Part of a small language model's weights: 9382 steps.
MLP neurons of a small language model. Each row is named by its layer, matrix (gate and up: input weights; down: output weights) and neuron, and shows model dimensions 96-223. Each number is 500 + 50 x the weight over its row's rms, rounded and kept within 0 to 999. Numbers have three digits each. A neuron's up and down rows have the sign that makes its largest values positive.
Before each neuron's rows, "fires after" lists the tokens most often just before its 100 highest values on Wikipedia text that the model never trained on.

fires after: " |", "e"
L5.gate424:532544519503432484602499472524568584363558515669501558442446530476434543538448482423544411529435442456510496456569484448542536527429511416449563492534514515481532450464516424534510522490450457447570481481564524557419480606492508502552502508507507504368542517592503465450645543514504520498510573583521489442488481434477559518540539520509529533345496493497494483515530543496495496511450
L5.up424:588565464454491480471533521462477586505500461522502510435463468525506530403503435484570513502477535543500461500486521577494436413529411531585516455581574501521551377555557458528562614526513574508472478443463452484460554591469472512563480548526474466415497427541454495534486483476476514482492467588584522532417509408553568505534446580566534525587430519493548606547555521524475547507449
L5.down424:436500449527508631550555581567506483483487560460448458526580522492499464472424562527501548522531469500527488459474558526504472510461601538571439481515507481403481565431491542481461368418489534616522578496489470541458529436469484566512514469589491515551471544453475515433466577554478432498539536451479491533514514487603525490553482456444421503542493547390435554411431543541367528464520

fires after: ",", " was", " is", " are", " ren", " February"
L6.gate6:556455588510494484484466518460564595462536517548513463463498563568517485436446528473502477518538511461475466492543556495487421515397471583577497437562487467641541466472532555510500489518513566518485483465536443418459424517547565501545446518537416521499488560554452476570593542469519470446510474543532466457572443530525441529471419387417466554478445478485549503520495537529497573477559
L6.up6:529456549535503481529492506483466597451559566462453521642537559508424490524498492416515517509483455503484502487522590568558513498451503506478388559519483517474462533463522503468487531513433471403530494540507551553441534541542520451481564578482574486497416491469443507524480553442510487501428529511490459506448513562509532436375481466488511502431404472478537537496504536426544479397464
L6.down6:469614525520490483433500567499483482584569405528502492464519495504472499500518651514514500502522504423494516524438442460501465452472458417517522453496474513463440528458439564490639495479452492512473575493587490480379532453516535537483505517488435495521598484461575514535548518499456523484463516438515524565521438440448450567554574486459505447499539520525583491403487512605521515598484

fires after: ","
L11.gate44:534412483466505466465546460458520548499506486428558466400538507486505504426411567512482563460454536456473552511513446393459456566544377496472552604477565484542576515497422502594458512513519543526524586497464523460431472533459559529541546498452524482524478547486515441535515462475536525382539514496511527415504512470456452655553446555499410546526505487459622466512541493489517589457530
L11.up44:411436529559454472466460415507464575519484446433473602467546536491456530529560509461503504512476542455543511593471488525498518504559499475504549465451526486452518484454496454503506431537533552530491546461445509519501491536564497443503543548517522455453531429482457380492508459507516593480433448480571449452646528558481495490493484574480467480514411511422543450495485532521532523466471
L11.down44:565578546554488488492476504454481493489490521611515561440535597441449504477556527476503475524488490586501475427454530464519529545475479470551475550578508452418534528488456598406520575452507488489432508501513502486477553460459538517497510366600498509466468465481473510463455426472485548535400394476485534587543533487432482547516561479411451455514506491481506515584531554490498487538539

fires after: " |", " /", " over", " X", ":", "imately"
L10.gate325:460556429515561464477481545589468462449489479514450528486518567514561446383512451539558511475505483535481538497454463535544524619428561423549447498568568533509502564612505493473526448562476472463567572460547424441555530494486558528454453430484557376558451574515459472396566591466534509488464532495490508410464486476379414537519468544595562536475464554458397482464538539445504507468472
L10.up325:452574494449514529615542472612525388473492530500603436496476499579544487446386526507453501477470536419527599526444549446471521497490495512485463451530455530511529473496513480531588503527527371475513473448530481569566555559493550443568419463512488489489542515523479404489509420484483451421584547457531518624468502444486496557539543633516506455514461577515501560639552522546523537503429
L10.down325:588476475551502581466380483433457540503471522542482450533536497524564506464472496443503525446615513511517519530570480451501509516419437530507496474586574523500479409508517499464444479484527563511462590498504496540493544503512429419488516561503558519602508490532484441485515503390424518533501552524477584472469447501564470482545454503429481419573481640481562551618499491501428492583555

fires after: " b", " B", " cent", "B", " j", " d"
L4.gate213:550406520477545521430535456568509394460552522469457508523592504492440423520439502470470503510547537452456482509543548445432466560542468507401404558538554484367466456554576549462403519558478527551488510548524525494466523586502514417422526588490549570465497459459466516497556452474535528562459437430507572447476552447497506491571548443591493476524553478552459544510462450522511454446534
L4.up213:492509538529444542451536500478438484413562406495525461514490515600538464498497547437513524457539446476399514479503328470432509474617416460517536602535446509545520455464573472569493418495420540582495433483477517493539454576487487551417505590465452532462506553569471513477541483343517533450558432530465576554479502454534508493436493480475557441574531481404536466428498481460464490407499
L4.down213:589598596549460440511523483492583586444572463515505434585535399438498500524519560534523537460514547524575504450573554505506456485532510634497469511445459552542516458514482514526507550447502526510513498559485476437483632354398476448509506571561530508476431481542559494563423477652502500556556484398536584519426546494490472527495557576517535475429529497585602543448518449440509465523519

fires after: " ", " H", " Br", "o", "u"
L11.gate545:575478485449492487489408526539436561448494565561501427531510543459555385437466516462541488523418515479438519513564435462427493633528473486556560466471503441464488545537455476501471500481461426526474410537458447410487539475476461525602517497429442525481508364446511556473473573442449442529492543601532568638531531493523482506499503550463503486507471465512501545552541519441524502555559
L11.up545:408508516429554484524448523538509558478435407524460527514511463531464438504380471486509489399579403548453552504522569493440434446472503514570525427493484483555522562430556582462500496401457529503512558587496587479431537513524539510467477503522541570607440520516509546453535441431483514515463470499524522531459575527446509375444544525490470452505515394546461479476550584495433388488524
L11.down545:485517473402461413454506478568460481467481463509505510593545361486668420457479473512522504353520506558552434579541461572523564439495488504532537534545448530504464509452437556524507519440543582507496405512498394453470458514510496525458395441536516573527538494462461523591522577588467517512515581477521487514608450609496508510492473489479464459572516491450528437533495477551552502451435

fires after: " |", " /", " On", ":"
L11.gate320:476512485459490527464493476512409590490501450519523488482686497473461467460393447454530547447490452540484468489475440418488526476560417598518544429470569528506507469531452492431496422494527524389528489454488401347414512472529409525447645500455564484449439479535481602531565497511531442469388446503461575545470493450412492500457468493576489499501477502567540472504599624524430432529482
L11.up320:554519525418511452494472485576485478513496529518408504458466597438554470533444522417451511421397472592473595446474533482496502513428479611501405511562438481514478425544465510550553448558478483464461549551515488514444556609551472470541497530499544478500584440432480474424558395508416486522549478531505531483522533499493516518543428526545544465501473493505538425494476437534604527559482
L11.down320:474460500485524603497541489499496543362624478563470471448540495507525509510494461421485492449491492436457471571526475480536492450524525437496402510503535438503481456441516485488578470520486532433541596535482441603474512439453534507533524512492506537556436557445529558558505512467576480528514534504437471531451562529560450518477453477406458532599473564503524552607522502581541575467473

fires after: " for", " For", " qu", "end", " gu"
L4.gate365:521458494427557473578434570534560519499427563535447574496525496505539470588521545538490586580431401481515575480512485511466450514562468464571468557568527422541484538518524474426533430466439392587485506508502475505497526550584513566462582513590457494501458405410448509448511513465521411488500453440405560474505521496534496551491479462502498521504449388502543579445433525449550543539545
L4.up365:548445459433523551604474529461491531549503548588602492540478453536506541377496505580432503512504511430474513493540476479385504532386536503431413495508583471417474499425443496445575559521452470508460469509501518506502565509482520571490456519504474520532493429465569556573527474476326514396526464573517497502468539432439517524494447485489512536466565451503548524395556537469540563502507
L4.down365:507492538434521520527489476499462476517516566501467533473513523449423537459524534622535475468543402572536468581498503473503449525526507480465415537470509536558532536615519438572455505561514480503613444474525552546456475550447554491463469492521468497461561521513528493444472575437454507561434421502501506584550582489405484486380378501477491496532466509517491535497527561575379553423558

fires after: " W", " in", " L", " for", " For"
L7.gate119:490497471484586494513525550441588549535553466548438471454532491447496436488465567524556623514485534443401536559427464491496453484475540577480413561547539406525439494523544403543591555469496421586502470479520536440492476492497583486476551527540515486482525371459424530531492502593525532521475473548475462430559537508573556499423490541481438487576509561407499427464473508543497548549558
L7.up119:543516551511542474550442557422555405593524446517458455461499485406538557519512510530589540518457475463362537467409553429495500505487527575491439533510569591478529476429449545524514496570454538450422547492435491466431456441485502492479500556495501494553474485482511510544492459529519489543457531495479463471407543441452546542414508595505450522512555544471538551533508585487528489501433
L7.down119:556482556574472597611540632422577496470424429489484570503456593509479558454519456526474503537495417430391531472477568511460450510506481527613507457583465626408498555525502480496507564396501545464468481525507442518552460511510461598425525436470473529520499532398527502513483510449510476481480579495535400570486530538427476476437467471492451539468481488511487494423570518464538530505478

fires after: "E", " e", " o", "e", " co", "ra"
L5.gate556:484423507619447476505499516438564533474425489534510566542547496437465548470529506457409455563522499557556493409475464431472457423515488564584543427557506520492546491534410508545375487496506384495487478511513639483559584526476558483583506458516505485416572457433528541529542588472537414563435482523428530489508532519486564450549483547429550538521498568538458414445589518528516492511511
L5.up556:568486482395559548538506449402586512523493510530503429506543410454425444409555465480499430520451568574456468500443370521506435468387508569463504447444465481460530561456450495457519463538546444448520502480423469581438477556485575529535516477457591585467569502443461461447539515523515429502561452493460573499425572528491468478451505487507491501411422602460485474559606600553516585454551
L5.down556:391470463411502515461631515463513449491535507513480479538498501460517490503490510562507543542467441524457491496571473509525426455487492562494456456590522494449554504484479476503531521504553442634533562393449491538497519490578507539527480524502469465524544541533562534516433476477515563509520414510545443530458358521532490524556529373450470429425448479530469503546495433448476569390564

fires after: ".", "2", "4", "8", "7", "11"
L10.gate567:523426416484526590509472469615481572518443548567447498527496506446559546490455513481496432562529542508453570499499493460422490512498467522475479517513585474481461583469510555489484521361617499502466502444512498480528559470588385456457489531563504472656432592489472525478598463484458502412442492529546518573467413496600483522432476517540546484520564453556534489565523494432466569498530
L10.up567:497548383488543499396443573514471487493491537549482538507509512452469557410481571518502458551448494581534473519456549540457516522518583539516597448509548491504500550479544447516545484596609445614535487442519517545557498544474482465464494492531624633560433512534468628544525400530463488356469394556487438553531469476480355564409470567544492467509547438525572514503504550461446556534559
L10.down567:520427537458537546463504539530511594532442517542442436536488572545477642436641568476525446529479537565415574566643533506556440473538523427513457539513516439520514539550521436472524597517561528382533457487529580528480454577557385544532514440535468444537427560599414499520444511548530574430527557531410504510509506432541511531546516437499566490561513468455526502617461447480521570446541

fires after: " \"", " B", " (", " b", "B", " bel"
L5.gate494:498448455472471439447501474549558571485537560566521525452506566571542427444570525477469526572451515438464492487558471547442577481540483485526553500481463575491515539564507495516404493497396478444438488536491473465552469487500603461507462621560459484438483493558559540499533458567472551499515493469477533517476480389517510539511439367526586398505411492430545580421482425498526566533520
L5.up494:490479515497364493430553501559612470433510504575400520501561558526529509471542511557453547554394477407442517485476493546542516500429457433529497507564426477477502484541434453462525487499388486515545522516489476440468472506422505566548488576470462522534504547585514499502516524443407455513483497493518451565420470388513514465505504415519433435586475543484519504489437410522576534418520
L5.down494:558438433492470437461600492464474581515534457495388496533445511541473453486496506495453492493538500476499523498456482548450476508467531432479473527522511488472550462519454519382542553534448451484536510444460511392417619450503400444542431558535557479547576493532511520540451516527489499477591521513445521550449500490541454518633436449503494362538429481450521542516526450580606537465496

fires after: "1", ".", "2", "6", "12", "7"
L5.gate408:532503528474506481442428616415611536490445495494478562627579471500498479479452549533462547523453504498470569518476458419503477419423532440505569441538472474520504544593489456466452459451480579506446564427538482591533580494485393487558483572567447484503453423493498451516538538592410545506477482527556507460462532453592509518540511470468545558484553511515512510618608554390478541444423
L5.up408:495601480569469477500518540522509464451493558459549455510570580483507540547526562490484425464488375530531498510410539435511522458555577556517455556432423496425471571532444515557536467486517421457480515572393558522503492511565502412530546497472524523493429490499382449475613575478563471563448538537507528523526493498568365546506464521457526500486452585531552481453475485467548446541472
L5.down408:485458490497444526564488529440484495445510401492545498491505415496451523353555543519649448526484410530521568539519517459437525440592443470536571592498475473583584549496566468544488591500469421475477483440424551516549446505525463408511565525498483540426471501537534476548556401545539521434466494487519561531480511473512498473467456411549475452522544526484565566514614464455496459586588

fires after: "==", "===", "R", " \"", "\n\n", " ("
L6.gate30:554542473521529468572458512583485503553533422584557438442436477439462421478569459603480536450470484417533505540511550516419528504565502455465537442513522518472450561481518543437450529548452471455535592457535539534464578511526493489560515564520438445466515459427433470567489502545470408514618435459479472513517450464588513483557454588500507536493463520526499451470497490464577585597470
L6.up30:566489493569377491514478444442582431538520438528429482493601479477502422526539494527505591505395513464534507446443496482546525421520502399456534465405504549490517518517576402565397525492510449402560459516539383487602536558589557503545532480414554476480476495521488465524543390571466520505426438471515466511535581420484539469485491478487499453579424545471399496514459536558485458547494
L6.down30:634553477515466506493516554543492450465479506434532440439523512459586517520539488568512506395539456499525550523484534578448478594531481533527614499507529572469531427571472473507587476510443567466551472468481502539506459361518555475583485475494487445503543469641576510555535508442511531523504544577446421475459497427528494505494387515494538472560409496488454534552507626519502566459430

fires after: " B", " b", " br", " Br", " ", " ("
L4.gate123:612517447563491492459511467599475508556523466469480602506551462556571443469467420514525549563564472424535449567549491539494464466493513543567519355599492522448496537489543466538506495415394514609528473589489404518505534490471481475594617524505446526476526552489509506549490460551361499526498528495512571456537436457457504492439459550549591519502554493570469559481548489535487551501533
L4.up123:435491468443467494406530506514474554497518483539545481460571483509517470513514399620493603568393511504463506458493532468527490573596512500496477483531424464454509605548548438432431604532439502409555533510508435445550520495515506594513435456520481479454516523418465502461433578479449505534398488477497570481469529519537456524548459470448461467469571442498523552399512464467546578491426
L4.down123:511467461426468554491501585464396581476456475512476502541513596489547512472594574547497549434537525494496484486482474458532449495589575435440562472485617500490500479444406451442463523498558497457452400529536491445602544548499477505441450433448453482521472566548509493479454513414534535491490449437489482383494378492578522541539481471557424530462540476465550476423433435573416500488477